{"n_layer": 13, "d_model": 256, "head_dim": 64, "norm": "layernorm", "rope_fraction": 0.25, "qk_norm": true, "tie_embeddings": false, "parallel_block": true, "init_std_up": 0.0367, "beta2": 0.99, "weight_decay": 0.12, "batch_tokens": [16384, 32768], "seq_len": 1024, "doc_mask": true}
MLP neurons of a small language model. Each row is named by its layer, matrix (up: input weights) and neuron, and shows model dimensions 48-175. Each number is 128 + 32 x the weight over its row's rms, rounded and kept within 0 to 255. Numbers have three digits each.
Before each neuron's rows, "fires after" lists the tokens most often just before its 100 highest values on Wikipedia text that the model never trained on; "fires on" lists the tokens most often at its 100 highest values on Wikipedia text that the model never trained on. A number after a token or word is its count.

fires after: " M" 27, " m" 14, "M" 6, "a" 5, " P" 5, "et" 5
fires on: "an" 22, "ot" 20, "ant" 12, "ud" 11, "id" 9, "w" 6
L8.up869:131164108154144134125080156148113079163159122156136185189118155152158137162124171161065141137079084114135129081140147165135136193093116093180157090133094104081169147140081048135118105104118111128183141152125117122158120180065079135199137097158170172150137104179147103076116093165126150124087134116171145162111073139084061122069102074176096072113138115092173140118124095150215098119123

fires after: " Mar" 22, "19" 14, "ab" 11, "r" 11, "ubl" 7, "ran" 7
fires on: "k" 27, "in" 21, "ong" 12, "l" 10, "1" 7
L5.up925:164155124125129128134129099117166144182149114091146068128151101161165164151208107143170106098129162089072088146074129181137148082127144123132165108142127156123088078125173147077078136177128115126149067085097079079146203184165149150125104117171126179164072126092102141172176110101170102168120165123151148068099112155142121132160111100159114111140118140151078101133186177131165197165065

fires after: " M" 18, " F" 14, " m" 12, " T" 8
fires on: "ed" 43, "ing" 13, "ity" 8, "ord" 6, "om" 6, "est" 5
L5.up309:089177070131128079184087124118178119096133106143109121076139117140105084109147189090186100151142126088171147126089157109115176167087100101158092121124128137081138114195157085133137104126189131046159119133063141120083129116181108135181128113115141145129141064130112142158120090137147110187097163103147103104133123096154126096158087136088136163119160092136192195135126101099173159190155

fires after: "un" 25, "ubl" 19, "en" 12, "in" 11, " part" 7, "on" 5
fires on: "ic" 43, "'s" 12, "al" 10, "k" 8, "ist" 7, "n" 5
L6.up32:130241166159161104100107084179152105157146103097136114096176130090127069178148136114206081110121175124175117107092167147133096156135087096157141087206126122106107113154156114071151127062157086087202099109117103096132123180095151130116170134122088172184119092069124123116131164135120142087151149116074139121156111166151093111093156194155146113144109099115118128087164102154103111134123

fires after: "l" 36, "el" 26, "ol" 8, "al" 5, " L" 4
fires on: "en" 14, "l" 13, "k" 9, "um" 9, "s" 8, "ay" 8
L6.up604:099137161109132100117097155116161105119171143099124161130158088139132149150182110150105153115155110156156079063105138168112054096080102131041120103165136106082110150159110150103172116116171126132098069121166105105156170117147119114138145121101149112086082121121117136113185156172131158165165177099156128085095087135107171135079175092147128137114072103144129135168105142095131116152161

fires after: " b" 32, " B" 21, " m" 13, " N" 7, " n" 6, " M" 4
fires on: "at" 29, "r" 12, "ra" 12, "ro" 8
L7.up116:108117072135175140135078088157182104156142146087083178077186168133171146131159138080141136167107104184101166124101126145181145161202088134116149065139204127132159135149149112127129089110142172089097131120058137057130136161110110089144125160139144098140148098142060158131140091136174118121182168100085104147101102057148069108123097118158108130167097119124127077139115106172137065155114

fires after: " C" 49, " c" 21, "c" 12
fires on: "al" 33, "an" 26, "on" 12, "od" 12, "or" 5
L9.up117:091134153176154201119152181190139077178143091038077104114152153079105121132105101187171089110181150094127141123139148148146164169175117033149208100099086135097098118093139095127110106146153152145153157211135102099177124149124120113136138117105098140139127118135195137118151183173173163140084112087104129057152103137141088081095154095193145118109118130099130097092139126091104160132123

fires after: " M" 22, " L" 18, " l" 12, " A" 10, " m" 8, " E" 6
fires on: "iss" 29, "iv" 21, "c" 13, "uc" 12, "ss" 11, "s" 9
L6.up9:169132102135130118075141117184133106152125180127029111121134116154185106116111140097079114137061150114130136171109149100154108118128084123132110109131161135077107096121147123113181127143078178063185064106121065112162117124148120107152121113126159104111166099167136233161127105178199114151114196112101137142164154144101105138145099174146101136152119092153162086142154090156130121166107

fires after: " L" 12, " A" 11, " l" 10, " p" 9, "ear" 7, "p" 7
fires on: "ab" 45, "b" 16, "ri" 15, "le" 8, "re" 5
L8.up190:128142153126172142152102118107148127170132116138164122172154142142097169129171115101155098166056109152099071134102138116137128159138058153088162098106151100142148209120142119097141078108152096119118117107126096112101109134090093100121130194135206151105146110171110101090111029151147142152093172083150107151102141077086069145137128225113128123183119084174145114093097112149203102154138

fires after: " f" 29, " s" 14, " m" 10, "ic" 7, "-" 7, "un" 6
fires on: "t" 26, "iz" 8, "ed" 7, "ct" 6, "p" 6
L5.up536:114134106207173120144092144109147125141095121106161109170153125067112115135146114086126104089153135171152127111130170155087153174126116110134204118255151141088145128125109163086099167141133115111131162090127073100146101103160108120176172154128134113187167078160127115173175100110163099135140198054162125134153121097187045145120076121116109129199128115118087095184147145136132091135120

fires after: " m" 25, " b" 14, " t" 9, " B" 8
fires on: "us" 36, "as" 28, "ra" 15, "ow" 6, "v" 4
L8.up61:068147113104122152217100180147159112208056165093054114115119148129137185123148159081134100097131058111135163086092155130147133089141068081143167118166166134129154136144133129144138140099110171077127136125167134079145112138146139067142124186119149113129150117150062116104143082124141158175144164099129130135134108115148089084128148158169099076207133155121151150179118135107192103156148

fires after: "ul" 16, "ur" 13, "or" 12, "ar" 10, "r" 7, " Ar" 6
fires on: "ar" 17, "f" 15, "v" 10, "a" 7, "b" 6, "an" 5
L6.up129:128142146184178138126105094164169146134146104112103135174125102155181117130134096116166154088119129165130033214124110131211121123133081097085152113153149129132107113204140142101139120066086121132189121098120159113085165157147136181140152127107117138142160110094120171156151136128134113142037155079109108113124102097154174135120148127082130051123158125114134125055157169097078167150127

fires after: " pro" 50, "ro" 22, " n" 7
fires on: "v" 31, "p" 16, "b" 14, "ak" 8, "j" 7
L6.up853:170194030136140092172182080085167200128126144157131130162206125135136182115178119109093118131075070149119182089143185159087129182165119150113166104098138185109116212121137146095107123089132136130083154077183150109109131123085078121198129109181161137089117062123111167063090118147142132089177144098113034170130116138075149080157106161120148128123155090160105130132086138111138124143161

fires after: " c" 21, " m" 13, " l" 9, " P" 8, " M" 8, "om" 7
fires on: "en" 49, "are" 19, "e" 12, "ust" 8, "ess" 6, "ore" 4
L6.up1012:119095140126134099154132138106159131132143126130124170163152100077159074117146125132130115104208148099176154035100160153112109175086094194112124056133086119065165182126158107085133108137135131085119162161149084088127104148083123107152176099089134182154056131191132128159156123169143166127219144087132117120176122114164087165104087196123119139183089102120185128129135106120227089126106

fires after: "er" 21, "em" 14, " was" 11, "im" 8, "um" 7, "c" 6
fires on: "b" 31, "ag" 10, " p" 9, "c" 8, "oc" 7, " c" 7
L9.up826:077141142114165144138142088121138064092138089115155169143107125093100118150109132144085161151182171162137110144130104088152148110175054112162106147162114106146130050106134112071141106130122155092099204184084106146098133116118107115124159119143172102193153090097129195101143180163111199071125167097141112101167151133084127077171113113090136064102149138156115163120096112139103138117107

fires after: " C" 57, "on" 11, "in" 8, "C" 6, " con" 5
fires on: "on" 32, "al" 24, "em" 16, "f" 7, "n" 6, "ol" 6
L9.up189:101166176108117162133145086127186082224150100119122102089168123099136124122129157151157137126110145088148060111127115168150142180184132104170119116152078110170106115103127082113139134106138139140124104189109120078104107166160166144099115154109092126180123093098157116179206202110147131114069151083119085131092112136150065149116166103206131087137135131145145133136195095140121165129104

fires after: "an" 31, " N" 26, "um" 7, "o" 5, " v" 4, " M" 4
fires on: "c" 17, "ag" 12, "b" 10, "C" 8, "ac" 6, "H" 6
L10.up216:122135110118193142134150120127130132126148168099125158199131153124132151144101139087108157122155125105145095105117099157148130153116154154189164097132145113101124128118099066114161098131087091096096197100059104153166149116117094128150129114130177118128153079156085146074196205121127142078120163110125158090127109182096084160155172078101137119111139103099106130110083127143137047105123

fires after: " le" 20, " n" 15, " m" 10, " p" 7, "re" 7
fires on: "at" 69, "ad" 14, "ack" 4
L6.up174:138180113113110096181128218129130108202091085101114146120118144134187173117176110094161074107140061126107092105119157101077189136111135113207126099132125152135136159125157151097172108167133164094108113105150086071144119146153111116196157167167111170133156071123162198135096138202201131147157147114140057150171116111142116126068113128138080121187125133163157144125048092086124129180186

fires after: "e" 29, "re" 19, "le" 6, "E" 5, " se" 5
fires on: "is" 16, "m" 13, "ir" 8, "en" 7, "iz" 6, "i" 6
L6.up539:143171182108160087128139175162146151106151086151103122142133158094139135095163135159134147102165199133123119081115149133118177153119054133116118132093135098197144159129146105065153151110138087159121181144156090084131166105115096184157114106132161130155079113136029179099171066129106155132178151111159073122162062105129080161120113205095197131097102126114122098131108129129141127156082

fires after: " M" 15, "ord" 14, " m" 9, " C" 6, "cc" 6, "re" 5
fires on: "ed" 24, "ing" 19, "ag" 13, "er" 13, "ord" 6
L7.up862:113111038121141088181074123178174125105121063124033149130073143124132117110091080125161100124124159135134133106070162155147115099077066110135178137093177131123114082136142134117117111130149154083162133088108085090086159159115146118122155106183145108149145068180178102133108128155174151177153151119101091094099132112183126083135120159147115153197193110126178149096138107200181121159103

fires after: " pro" 37, " L" 16, " o" 9, " l" 5, " B" 5
fires on: "ab" 23, "p" 17, "b" 15, "j" 11, "ib" 8, "pp" 8
L6.up575:174201140102146138190093096153130150169115204139133129160116132142141114120116099104106077153106097119091155086139113109145131202138168091140152111118178145112172161084109137096127132084132133085127113126183040105071081141176092097191163183179165169102138059130093168104128091167180154119105176083098108148098112158102158177132121202128121143106149124163170104124109144074201089144198

fires after: " re" 32, " s" 24, " S" 18, " Re" 9, "S" 7
fires on: "le" 40, "ep" 29, "er" 20, "p" 5
L5.up972:155150069151160091165077174105181099130174104102095145116125107109113152141109125126153132165097131110105130063079193125134210161110098138099131098165148157141136134203118138115202163133096142085126123167095168102079181165190118143103127083145117130165128088081162161122170150178166116154164164094118127099148097116176133129098108189135102117177104107119121114090100104142192131158108

fires after: " h" 16, " d" 13, " M" 11, "ag" 9, " D" 8, " L" 7
fires on: "ist" 35, "s" 14, "c" 11, "n" 10, "t" 9, "w" 7
L7.up856:096168087172151100103099104141137093147117166100098128099162172137146168114086127136123101098106128142102104123136115078219102151135146083106090122178144152117108079185105116090172094119092135124171096132099081130102088187154130128130164104168100106119123120099162166120136131151205134124177212081116156081160126130133164142108114139110131142214079131162104127138090096101168093113091

fires after: " (" 21, "-" 18, " " 9, " f" 9, " un" 8, "is" 5
fires on: "t" 26, "l" 21, "19" 21, "p" 11, "d" 6, "pl" 5
L8.up598:105100149175172141123081107133106110175218101077115130141152144113109202139143073079103117133155136134150136146149106100163140182156168092155119083174119094089151099157098100092124149164153089128088157146106143144102122173112120137137133146159112126148142099111163160131156122164120136106092255008140153143139145094124081130097075089140129062235115020146110124112142128105163093105095

fires after: "in" 27, "at" 11, "un" 9, "ec" 7, "is" 6
fires on: "ist" 24, "c" 14, "ic" 11, "ol" 8, "h" 7, "it" 6
L9.up440:150156161139171149124163142145143110154175074119120155147172103097112114136140117134155116152085178085201106161135105130142150148140074103172100171212152159143083136179109090154164062065127126136147151103127153139123143143110107156070090126096146100156109112106120142170169088126152134094089166105109139120178101140151090157125128185152148131149128065159085086093119112139101112133107

fires after: " p" 17, " m" 17, "p" 11, " P" 8, "P" 6
fires on: "od" 25, "op" 23, "ast" 7, "og" 6, "at" 6, " sc" 6
L9.up925:063130159160140170130147127130168086149089106050105090095158163073134133137149079094129088158132177135144139084085114149103162212175101143151143164200083144115157136115122112149149111098163134106118112162084134120156058184105062037175059129115144105166139102108138125106145120153120150147126154093163134078144090123141092118103096112142157109180131098131120137154113129175142098163114

fires after: "et" 19, "f" 12, "el" 8, "ad" 8, "7" 6
fires on: "im" 31, "i" 7, "r" 7, "ir" 6
L7.up962:132154105144177127057150160133171118105109104163179125120133092113116087149145136160131157105090195099175104101091132180150204125173108147123147111179163126087134188091089193136143201160130097112080117112172132099167080125132076116124148134130168107135100138063078099122101111110110080113124201068135142142111128173115135089147102175143212163151111143105144159161106180085141163134116

fires after: "re" 15, "er" 13, " s" 8, " c" 5, " e" 5, " C" 5
fires on: "o" 13, "qu" 12, "ies" 10, "v" 8, " w" 7, " Y" 5
L7.up514:134140085135125130130123094191155086145178122138134128152149136114094144108157128136096140200113157195171146063120167114119114192137137102135110075127110116111152168129062063079106116162136197099080157113065120090160105113108043102140139136169142135157177088149133154121111100179159153104132154096158101107145128162111100172081122155146151081121194137104137154182149162122142108141158

fires after: "an" 19, " P" 15, "om" 14, "or" 8, " p" 8, "l" 7
fires on: "at" 65, "ad" 14, "in" 11, "is" 4
L5.up202:070224118158162106191122129085183154197133107158136125119137117088096112086176121130091108139150096089109096086102113123075142167141134179116177086160124159199105176076163174086155105136147111099107169096155116104210167103128078177147131134158153113160138103091101153108054112183122098145084150120127066148164128073121127125171093146142110186170137135143121146138078140094162109161120

fires after: "n" 17, "il" 17, "i" 10, "ich" 8, "g" 7
fires on: "et" 31, "it" 21, "u" 11, "f" 11, "a" 7, "c" 6
L6.up407:097163129125151139126073103166181153202159108080127098096154115171098109140132129134101148156137138104121075158091192095160137137133124090126121125161167154147097111164092159099174128113155125102156116147118131095128101119137119159083121139168135107145049101106107117174212130180132097117134161091103143118067130159133038101108133103196071086136125125088093124142151092117142161131130

fires after: " F" 20, " G" 14, " st" 14, "f" 8, "w" 7, "d" 7
fires on: "eb" 29, "ay" 19, "art" 10, "ard" 8, "ound" 7, "f" 6
L5.up926:126105131145142069187151146132185130142121114161166080105137153122087114080167147085109097168114097141079141155097155022096111145113149133096110084122135159137079108131104115086115099126133112141082088137101134128151152102177106138154188174183112139159093041060077127148178133111111146148100142094160117127097126125113148099122142099155108122133184130151146160115113113128139185141116

fires after: "v" 29, "u" 16, "ro" 6, "ra" 5, "ec" 5, "b" 4
fires on: "el" 34, "ial" 10, "ct" 9, "al" 7, "ed" 6, "p" 6
L8.up77:061175098129148126098083145153163156154146108109145062114165108156118114187130131185122040137149106132096067105103141111140131076127120096179178113184108124184151197127184102103158110160142127121124114095139164106161136118121105122138119176093095166167119116078149105098110174158154092132097146094082095108134119047133150144171079102087202122108030130156109135121098163134128144200150

fires after: " l" 12, "e" 11, " s" 10, "m" 10, " w" 9
fires on: "all" 17, "and" 13, "ard" 10, "old" 8, "ark" 6, "ap" 6
L6.up627:081081146128157115141140148133171116111115131109146078122110173119174127112135170121125128138092151165123093142111138134112129110128079116161106106122157146075098105098101149123100119146188177085125059130125039079102119136086087104135182087125169194146131096105145163062120036114168158140162147093180106140127065156188091143072096107139133071101158082169111136185137140133186097167081

fires after: "or" 24, " s" 21, " re" 15, " " 8, " S" 5
fires on: "th" 24, "outh" 19, "t" 12, "est" 11, "le" 7
L5.up207:086154098199173117149102146136167088132176096146142142085155116097132141124107175148119117123108144076088127095109157105077153086148113165155108116079134103071150173169098158091135115151123174093108144169136144124128110185149141109118133114141108107189176064086148183142144139088158103151146177093079100118088155073153146172083085167130166181169153098123140097073083118151058185175104

fires after: " c" 13, " m" 10, " M" 8, "all" 8, " se" 7, " B" 6
fires on: "en" 70, "ould" 8, "ed" 8, "an" 5, "ill" 4
L5.up223:101121175143111080109110120118186145131143167083129185132099091096119085195102153039095101156189139117137115028080129118092141107114100156127125129169161161087055149119140187083180113127112169047147115169113107069081151150111105107097197129169137084177128100161125116164136140051175122153148124112125110134081135107169119113124090194112104138146115133140127158129091110157186085208159

fires after: " Un" 28, "ivers" 20, "un" 6, " O" 6, " un" 6
fires on: "ivers" 32, "ity" 27, "th" 11, "ly" 6
L6.up863:111160079142141108090167139112146155123179123127150083192154164112075111090143142124144131142130120090091192152054192092088130126162119154165108092112118137089185186087120165096139129131114118076098103132131108110167166092159137129172113121117203137111144042123193185091121129129161133149120121124121054121053075111154094164129128106153125090145126093129160128149115077119125049129117

fires after: " c" 20, " w" 11, " f" 11, " C" 6, " K" 5, " b" 5
fires on: "od" 11, "ra" 9, "k" 9, "l" 8, "u" 7, "ard" 6
L7.up452:147084129194167154166125157149145114187166104108143120105108179136116131108164083122149071108142138153173117192121151113147096174160126087142140100069094126125152078135071172081109118170118073090115149181169104084141104164126128107117186154211101193174116097117159121162094112149125157134103153070144150124114099118214093109132140134163085095154121107137093141084181086072144134114115

fires after: "y" 18, " c" 15, " C" 10, "c" 8, " M" 7, " m" 7
fires on: "and" 28, "st" 20, "od" 14, "ost" 13, "est" 5
L8.up757:139143132148103116118036128162162145194113128043079169072173132133126116134100093199147083070077100106190105099099150081165151149123110088140094177114090147120136112085119120138164060159102155133195198164152157091122064112128093110108162120104119141123150085159134155129128123221149133165120153109108101111156115155121122125112104085152181087105148093089138145114162152143150159147197

fires after: " m" 24, "ill" 20, "em" 14, " M" 11, "om" 6, "per" 5
fires on: "i" 57, "en" 25, "b" 8
L6.up581:072089099172173061152141150161142131093153084136132218103121107060095145149131135137133128123099147128161112156128110107136189168108101141116142107104149172099127161164120105088152087101159138158135126141083086121136129138149060134145105125134197117169150063120137110136120104143156144118089197096145133103066133124136060175131041152121178135208141026112145132116105088119165092159070

fires after: " D" 36, " d" 17, " s" 10, "us" 5, "D" 4
fires on: "ec" 21, "ou" 11, "iv" 9, "en" 8, " s" 8, "er" 8
L10.up350:063132087173156125118123081109157096117105095061111154098149089105190199169127172112114126115129088119148138122125131087183100158167118184130145134146151109128180065185125132085131129163089151156129158145208117132073165167093169170124116158087128078172118095152099140076130141126075144089088196102118144165121110129145126125089119167147096112186137105094189106089088157097172124111145

fires after: " R" 14, "oun" 9, "r" 9, " r" 8, "u" 6, "ran" 6
fires on: "ad" 14, "h" 12, "g" 8, "ed" 8, "k" 8, "od" 7
L8.up466:143178121133104103156092102112166113134121166072153063054149132127122102175152144145161136132118055100131109128116135128103160067125100120107157144140147173152094102159136119094166144102118109086159094164149143094083132158085087161120171139069142097167118089134061164088091113187129116136071173094139099069156111100150114144202141120128162108126132153119095149140150104100134126156171

fires after: "il" 16, "an" 15, "un" 8, "en" 8, "ic" 7, "ac" 6
fires on: "it" 21, "u" 16, "f" 14, "ic" 11, "if" 7, "ul" 7
L6.up649:201125146134177164154076075149152156196157057073124120153170162164112162171135172177123085139160156106117077108127129092133177147131136122167147122196141216100069098147126117105115129093151126123112116137128101109157166134138184153103121125164189142204139084125134094179154144096176123130101138094072141140107088084138061136122097118123106138153099177149075088072162141141116142104099

fires after: "r" 25, "g" 8, "h" 7, " H" 7, "ur" 6, " h" 5
fires on: "and" 33, "p" 12, "v" 10, "av" 9, "b" 6, "in" 5
L6.up480:173156123168146123113111094183162130160113152121111098120086104166118133105140080128088136093068073146088074164129120116226138100175117100085169157118103123080126133121125144091119106098108131190173114093100084112147205100099129117075148104096130101117121061109166199122115088156167138181113183069162138096115104099182160141132110098130140082115155109161123171125145139146112202126151

fires after: "e" 19, "x" 11, "re" 10, "le" 7, "st" 5
fires on: "ic" 13, "ant" 10, "e" 9, "ent" 9, "i" 8, "he" 7
L6.up582:134099153093138126082123163182133106106113114168122196129094192147143164152072136165145133110118134102103129098124134127153135073095082129172160109130139100057184110149078075049112195080181138142124154189127121130141123139107110142099114133132125130170095087131084166087141090126149169164186150113120135136119085166100091135104110169142177108115116135104172146074171074140174144157118

fires after: " m" 31, " l" 11, " w" 9, " W" 8, "om" 6, " M" 6
fires on: "ar" 37, "en" 21, "g" 8, "om" 7, "el" 4
L8.up122:166137081088186120191088142120152102191121149053159177095111126108147166118151113084158134124137145135163191115118095161166195212095054132114180066137144129090137168104186076086124065097141117098145131159113049101143115189110077104186165144115129123147133096123068127127131115116135152146114168060124136118181116118139053158127119109123085114185119070140155114030093099164171113139115

fires after: " re" 17, " pro" 11, "t" 10, " se" 9, "se" 7
fires on: "c" 14, "as" 13, "ce" 10, "ur" 9, "v" 7, "f" 6
L7.up226:181129148149164122074189111129144133147144115065146138132130128136118166126192200086110121110122187077152145181120134108088093155088109106169180086086112127140120125120134116113126171090061089155172115133177091114108148145136153064113165092114107139118118094156178131159116064148128118099157133097151117143075090102131114170086167176216099113151193109095141141150122180128111073133129

fires after: "s" 18, "p" 11, "t" 10, "f" 9, "et" 5, " s" 5
fires on: "iz" 14, "id" 13, "ir" 12, "us" 12, "os" 10, "im" 7
L7.up455:162151105122152205047160133154143160143091083098110079152127135142146140095177132110140120179126161140171075097082132175113139094166117133178107154104175146147146213090114149109119185138140088159163126123185098047144130128127082074142131164150153157142165124171077132100114096105157135087085149106153092101138127108103141114078129145137199098104131086135147112155087196134111120173134

fires after: " l" 24, " ch" 10, " L" 9, " p" 6, " h" 5
fires on: "am" 20, "ab" 12, "ot" 8, "ie" 7, "ri" 7, "ine" 6
L7.up132:163125086136176202161143094128143108101105114142180103089091123109090109106148122112116095162151175192146127110118097170125102148169144119116198066140112128113142184163200088129134132077186181110165125114142099103112162197089061080144147129153135139087108118137147155146132038108166096134133143062103131091074100115116144114141117155119135158154138077154138131177121166133179112122101

fires after: " M" 26, " m" 20, " B" 9, " ch" 8
fires on: "ir" 18, "ul" 17, "an" 14, "id" 10, "ak" 9, "ur" 7
L9.up360:158144110153148162153061136112197122151087108139094170186072111131134112149116155176140082073091089128116096163110087155137203152104117108176129133150151145076153098134122070119147094173124113121158132111148092089131123197091106131167234132152173129112140093138103124144104096151175123122130153090038132182174146124084074113111147109148128100166174100130132113091110154178159107170162

fires after: " m" 60, " M" 11, "ar" 7, "m" 7, "^" 7
fires on: "a" 21, "em" 13, "i" 12, "as" 11, "us" 11, "ri" 9
L7.up317:108127107128166172146147150120140112182113113139143162109151171121137069139125094100145150116128134129102065127097138109183129147095073050151164119163072140100128182127059105083117050137100167117136079148085100109145123169074038117108127117224140079112123129157101117133131076177199118125063159107109130133064105157138152131092105159138094139127147123105148191144102170127166120125150

fires after: " f" 21, "o" 14, " n" 12, " w" 9, "re" 8, " l" 8
fires on: "am" 49, "ot" 14, "ro" 8
L6.up135:152106117138170184134183145125150072125110113145151136116125088135101178177228152129089104127194171119050134143051167112124110136160137101134122109152164099050115181142179114113082072154115167144171145107159098058150132124086110118157158132121179155125109110105128142142129076133150135122143114127103161155058140132180063141174106171151121132135164129080153114106139130065160082171102

fires after: "r" 15, "m" 9, " c" 9, " w" 8, " l" 8, " St" 5
fires on: "and" 49, "od" 10, "d" 8, "end" 5, "ind" 4
L8.up991:172156094133148135124116111122121092123092151100125106060096105068149093097073118140139154119105127168118076151141090155138141136163105125157167141131135100107111106132100109087152139151130180130132178127150087121178087114111076150102159112119133147125086092129143162149111102156169137160147169091216099111094095173149064072111161107160162054128170114133183165188102235135169135125115

fires after: " t" 14, " P" 11, "ar" 10, " Sp" 7, "ers" 6, "an" 6
fires on: "im" 16, "m" 12, "e" 12, "on" 11, "ec" 8, "c" 8
L9.up50:091127071113151145100119108222132147121096073094146114077111112051136127169141166139109149152122139150112087083136079082158222142115126096187215081124142151126109118147153109102124131112115172071106133125187140108210128086186080160122153121109158109138124145081164115120151063116125105144098163099111149147122132115131104131148113076150185105119115155106080094131199111121189118146136

fires after: "al" 16, "ich" 10, " Ch" 10, "g" 9, "ord" 8
fires on: "in" 35, "a" 24, "if" 15, "n" 4
L6.up687:103125102141176119153138152140129201175121181092107107101109092105077112203138110127112127139157106114121089130101125112184162142152143081093150093114134126101093119116190115065158084130106111125193118146202113106136141106165136173076135144143135146136070096151090146124079166100156199168150163115066140126141101141145074131168109118158093140196139083154139134168072138168156151158118

fires after: " s" 20, "re" 14, " S" 6, " c" 6, "ac" 4
fires on: " v" 17, "v" 11, "em" 10, "l" 8, "c" 8, "ign" 7
L10.up546:078122118094111133128127113149142107138195109120105088083165086120119118089181146140155160191128142154146154114137159167129095151132082161170107063144087139106147167193112147128111127092126171146150187129120107110172076128141101153135138174120073118150125134117123099104142130144156141085129141095130125122076117115112140121015135172085145142149140114141172121033106211114154067095169

fires after: " D" 47, "g" 12, " d" 8, "d" 7, "un" 5
fires on: "av" 27, "iv" 19, "ec" 17, " k" 13, "l" 12
L9.up149:149156053165134133110125105091170065195185096141155100102117102130155155172160122122086144135097063174077139151129139110094139159173130196151160123136104154159071099156133104108135157098111125122130095079214119131161139131138093159124150063112127114184165027088158169065155152173107141130149193064113146104139097118173110105115094088161104106126068140130149145114103149115152096134156

fires after: " ex" 21, " pro" 19, " U" 14, " re" 5, "m" 5, "p" 4
fires on: "pr" 14, "v" 13, "K" 11, "ag" 9, "f" 8, "c" 7
L6.up611:162138094152160178083103129140130146177132063103131096136158153066179104100188122081138180131144134082127129137122121132096159174149108165192174082117172127094134096115138116130075166099127144176213170149100116094145084183137140092193160185190112163180168116138160102087130102164186109091166180049064161115073119150131124084061097155180124105121128110153138160128141172205161114137123

fires after: "e" 16, "am" 13, "ar" 11, "u" 10, " Ch" 6, "n" 5
fires on: "es" 17, "an" 13, "les" 12, "x" 10, "1" 6
L5.up310:146100129135161216165175149141149126095131123088085097152129148154169094117131090108176116114123149078132056154061158124183168150149116131111166147091106132153144152127116141099117134190072207097160082132090116071078195109077104142129126109127117122156089128097116132143134091112180096166139135114128134094082076135140109162077110094124123109153143126106143131137113124088172191154126

fires after: " l" 22, " Mar" 13, "r" 12, " M" 9
fires on: "oc" 34, "c" 16, "ist" 12, "ov" 6, "uc" 5
L10.up988:167171110125130089102108118151191107146178124096095149125102118064182147118128129149105073119075092145152075164093149149161160180112075164128161111135108162067099099190074117115141064091114104100159098144221056129171101123154127073126142094133219121134120075116090203104118091163135097150144165107118150105158131142128152160127114119110155101138166109100103128090111066159106086145123

fires after: "c" 17, " un" 16, " Un" 12, " c" 5, "20" 4
fires on: "ot" 15, "it" 11, "ivers" 11, "il" 9, "ess" 7, "ant" 6
L7.up585:134137147127125106138150145128137144157129124174119153155167111121033125118131119110102084166093148103136133082061207116082116160121079152174125096151072172173075255095129146128105143136125064132100206086154116098144110133168119119154115120137199116177138094100136146125139149090141163119114132101130124113123082135165090140126091097132118112142150106116145121110179091212123113178149

fires after: " |" 49, "2" 9, "1" 5, "il" 4, "ar" 4, " h" 4
fires on: " " 49, "+" 18, "v" 9, "ver" 4, "le" 4, "old" 4
L8.up947:082142168123155133142145145133151073159112128136125098059112153131127157132093176175087135136091114143099155108118137057158165135141116073112140126102168157108118138139109098109127102145083169136124173113074134102190139164142100160120114104172141180162121107026082151143177108138104175112146186074153174157143121147130115050118096128128135150130072081156115117125134122124155163142121

fires after: "ot" 13, "ed" 11, "av" 9, "en" 8, "v" 6, "le" 5
fires on: "el" 17, " for" 15, "al" 14, "ch" 10, "ed" 9, "ish" 8
L10.up385:141174114089117096113114137162168093146127076169139079140139117133055109135092168202121111122179036084182124112074128101105146128090104135116099151166107133130153182125148158103173163131143137093124103152175104113207122147166136119107145203097143164169107109161083092098069143090170138134171153113128062140124112135116124158091069098134156131134118178097166178073073163130104111190170

fires after: "r" 31, " r" 11, "T" 9, " R" 7, "ad" 5, " gr" 4
fires on: "ap" 38, "C" 15, "ast" 10, "ace" 8, "io" 7
L7.up832:150139117139178091113139119173129064134131118154129117184131093123080088084087090104136111140117152178117121151120142116141166147078064134132104076178093107167072170138093194132180140108150127071152172105084147094132130151118094156163157103133110086136046116057129206130077065129115114171128136110162104139142114093160112157118084173105156046144152079130167117141138139132173114131183

fires after: " |" 18, "an" 13, "on" 11, " E" 6, "ar" 5
fires on: " " 19, "c" 19, "d" 11, "st" 9, "im" 6, " D" 5
L10.up938:118123094110200116109115077176137162147131107151139097141108163157090103174091140193144140138152106169142134098135099066128193186208123113229144101116159094107061115145059069115152173114118088122147134127144159113144149164217092149115103097130127130133144099128168148151126164165137105143133172053158162122105150112176102103148122136172143096088107129104140121137151130133137146157089